Weights of a small transformer language model.
Size: 15 layers, width 512, MLP 2560 SiLU, vocabulary 8192.
Architecture: RMSNorm before each block, tied embeddings.
MLP neurons of a small language model. Each row is named by its layer, matrix (up: input weights; down: output weights) and neuron, and shows model dimensions 304-495. Each number is 128 + 24 x the weight over its row's rms, rounded and kept within 0 to 255. Numbers have three digits each.
After each neuron's rows, "fires in" lists the words (lower case) most often at its 100 highest values on Wikipedia text that the model never trained on; "fires on" lists the tokens most often at its 100 highest values on Wikipedia text that the model never trained on.

L2.up1310:114121131122111163117124131125098113064183198131089112131122119136115188118151114112135156096089104112104117123165155140156138133138165110142123121141142115138107200147169080157098106118125094149143114136129138104114151125141101107122107128159109128164119125145162113145116103159110157074129149108142131158110158123116102077134132121162122151133114117140103097132112127078094099143132132137134121127144131103105140132107089134120107148169096146097152132165124103140143129132146141172134128150114138119077118131154186117129119128127147088088168118131144140106128160160169097118
L2.down1310:135128122096105152122117148101119103105124167120131147109164089135125134137105119134136140151119138114132139095166187141127124137113185121151105099101107126156082137119124136123100137073150105169097159107129126148118128156098141153115120126145131144147145138065132144140091101081111148127069136128114126165101145104172105114066128166116146152148134134104107133115176123114130083140143157096149134112144135095087105103105115155116127139140087119143119129106120121133138135155131124149117145136121137124138119130120108172088117088147164137143117149157141127170141156079130121088
fires in: "high", "science", "low", "advanced", "moved", "university"
fires on: " high", " High", " low", " advanced", " moved"

L2.up2219:105134121113178112082099122154165148155146141123179095108088106082118124132152103120133115130147104182077113134138123161067185090142158160099132134148092128141153076093124138143124155092147108075119118136150140131132145122137111104143085106106151124080119132167173125141099135107118107089158077159162116102121144132114102117134152087126104179086120149148133128102112103115105111131151129063133104137192134127146148131130097097133132140104122144153120138130106108120143122114141113105123139128138121157126145166115138101137117100158121124113112131154105102075137116142114153133
L2.down2219:160108121153056075160100116165156129160092116126113157142155097137108117141116137134168145149092128116173153135140088119120142142137156119138088164142142125103121158144178143117103137116135126136154080090093113142127158110102105142118119128120149108123134106106139130119125131124181159123149132122126124106101116149141153169143164139161152101135123105147154148139109130147124145114146117180152124139127106162103111130179149125144149206091135084119140093139121114142151114138081130093128119087114100162114138167099158158097128106136125128133139045127150099106140159097113093131
fires in: "not", "loss", "their", "los", "also", "rothschild"
fires on: " not", " Los", " their", " also", "child"

L2.up2211:120109144091133109131120143138110143105118143104143144145120073137149106172145101113174159113105122131161101147141145120131122105154100168113129095153126138185119143106148144104139131142165151135120118099101105076129128177101090169144132154136147094146107136131141174095156124145155113121126177146182134176164128150065106094105103133115115142155168133143144169150158115130108116108120122143149065103169139114155113142121105174130126137127136200141117137139118135110126142154136123144112144147153128105083103092115118135140109106182120133120106140126134104105102138152144135113
L2.down2211:113146101127133152113087156187144129136149160137114118104130123124094166109122088152133094130135113116106133142104091143142099137154107106127128147092093149122148120128079124118134127106088141179114145126129124094081096124147123082061161120122120098131139114128136087131149155093112139107112172089105164139154098175154133147122143131144126144137161141087130144090079130120126124131166139141103139120091161117131116125128162114131104109128110121131139144115096168138144144102123138132128131129106152145104153130144137166135162116123120142150166134126102132139169134141160159132
fires in: "which", "there", "who", "of", "what", "bus"
fires on: " which", " who", " there", " There", " of"

L2.up2132:160138130129131097151116149151147133115168106128122172117178154112108122124138111154142127122118134180099125090176089124105139130100161148149165173157130121141132122165127151111125122125151136156156145138116113131113104125146100163147141086130186117149135142138121138097141106103146147121140171108105111079153113106125131172133086142107153103108136150130108136167141172099167167109077103128112125155119139117155159195078101127126136116107138129136132112112103131100138087137108147194107097101136139131096101145127094148061125141159132163150122102142148170140135154143155134164
L2.down2132:128172129128128095105106150118113119105103119136154153138118137132096160121152149119156100153149119149094103109157117151065166142073144144134126145133085158124108100168133114157150164113123153146148102146115095162157113151120133160140165078081161125137100100114126134101161113126125130141133176088129132134133171141116153112127148113131123110103135118136136106100120175093114152154125143126130155138119108088110190148123121153110128118128105159173165098106140136096147120109097143157112118100086121115105089158114128149093104125145146189118127144151110113142126125123109136137
fires in: "with", "under", "defeated", "among"
fires on: " with", " under", "with", "feat", " among"

L2.up109:130165144119063097121135084146116131100117103133174103140135121117129101167114127147146103114142155147148131135159135112097100135127112137119161100103170167120180105087131105117145143127129127135159148136094116154113144107127156127094116100106129137131137072123144136129145120157142122084136126111134093193114139143177106108102111115098089138106106110130109095142113102116084126086139107095092105114132113163123165108144089131175112155125139171153183119156123159112092153158148081119116119131129129127138141129082155130135134083136130147132102148142103083157095154103133136143
L2.down109:152140154173104126123152121165123128132162067134147111171145159085159128132109133074119079126134132104132080150080182110127120154105110159123153112114146151134156103151176184132157132118146180122139130139133173150089141144156130148141152139109156133162113141112096097143176155105105097144133106101121156154147156163096133145145145113134092138127121154109144119131127128165125127071132063117145123122161101102109144135142108137159120139140120119104136103140141111120157067084136094121177104126180106142070167180140112106159091157150151114144164116148115114141101097102167116136
fires in: "one", "each", "see", "seen"
fires on: " one", " One", " each", " see", "let"

L2.up1163:090100179114118106117109121130169102124131096100089142129139136154081053131135134131130115124110128099126112118160124158135097123108137105173145140118114143119094139123120137115129106114132116132127137189127146171138109125159134102133123088123127134112113120095143127120135145099142132086085095112114121136119103136133143148147137164129142088104146140073151134096143119157093148115109139144146164143158112130083123126134081101195129171135171161104127149128123115107143123127147111179158156136114174147108122112130121118099122111076129114163137123100123126151117151177073167082
L2.down1163:112094145107115126125165119181138088153103160139120152134126118098158126119117146129140115101125148095123146149153134134135089134118127158142174136119141130115122150155137149111138097120092119121129123115142137187154136099159121085150116146144129141108120122130097047114142128126195127106089113129121141116107109164159116138156096131115126118100144135117150159159133069215105134138140139105132111114122115117109155104138140096184106092131163161090129158135129082108143125116156127120145135141135131145095141121114090142135140128122110170139093159178139133130104150164102154169
fires in: "made", "produced", "make", "makes", "scarlett", "created"
fires on: " made", " produced", "let", " make", " makes", " created"

L2.up828:100165110117117144097135113127145116120096119137098105105142098121134112123145156123111120158158096121158120142097101113119143156133134129100090140096135116141107136115138134148127156114143122133110150095123108115120116107144109133168106091138121145142132111087179191098113182169145115118120117111139087081177114119147113121130177118133104106156169095125138060127134144189091113093127122124172137180138141117134127085111072051108103138172130149134114157159127114164101109136101141083073165114119096119129165113122134134094161126090114112118141117147159126106121116111116102108
L2.down828:111150118121122129149095142171114095132121122167133093155144082089140123117144128133129100114121120151127109113129108108126166142155137140127102129120114131121129126133122121142147144107141115118116152111118122128122179119117134125107102120145121134150142148097123136140143152109154153112160125134113116090184116189150141157117137104110107086135125119154181126128108136144070148111137167149150088157129114137074138088114148155131136099161113170133117168188114133142121135099100107109091190147138128092109125145155128158118122141121116101095134136098192129118139145124117106134
fires in: "also", "just", "officially"
fires on: " also", " just", " officially"

L2.up2515:134078086152157086133121147135110094116152126141131123112149132130114102133106125166085114152071122113167164165152134132158132122151170136150117096119133109156146141161139141099131128167149125134116082107195081136145107103152148107091137122162177158132156138104132151126163123170100130128085117137148131163091147126128102112140120126173126119162132113131109162166162143077121141159124154153137105138111137160123150108124149130119172154109099080156125139131091117131131138130160129126126129173109164166126155122094129138122177121048164156120111083111100144137133109111105109132
L2.down2515:153106098111088116157153132124111118141097123139131136139095146136118116097137096102122130168147111157098140112101172143117120096114144120156131165130131150153107130114115144117122109118104115197099124133091119107144173163079108125148119098076128113128119143113160108110137148150125087116104150088113136136170118110095176101162114118096110140127089154172095137135090146145117128124086130140113077154153139124118107165151136140113115161111153170143150136104120098146131119133131106159133144126123100096126124157132102149107121109134101129117138118158093069139121142123142122115
fires in: "united", "public", "freedom"
fires on: " United", " public", " Public", "lic"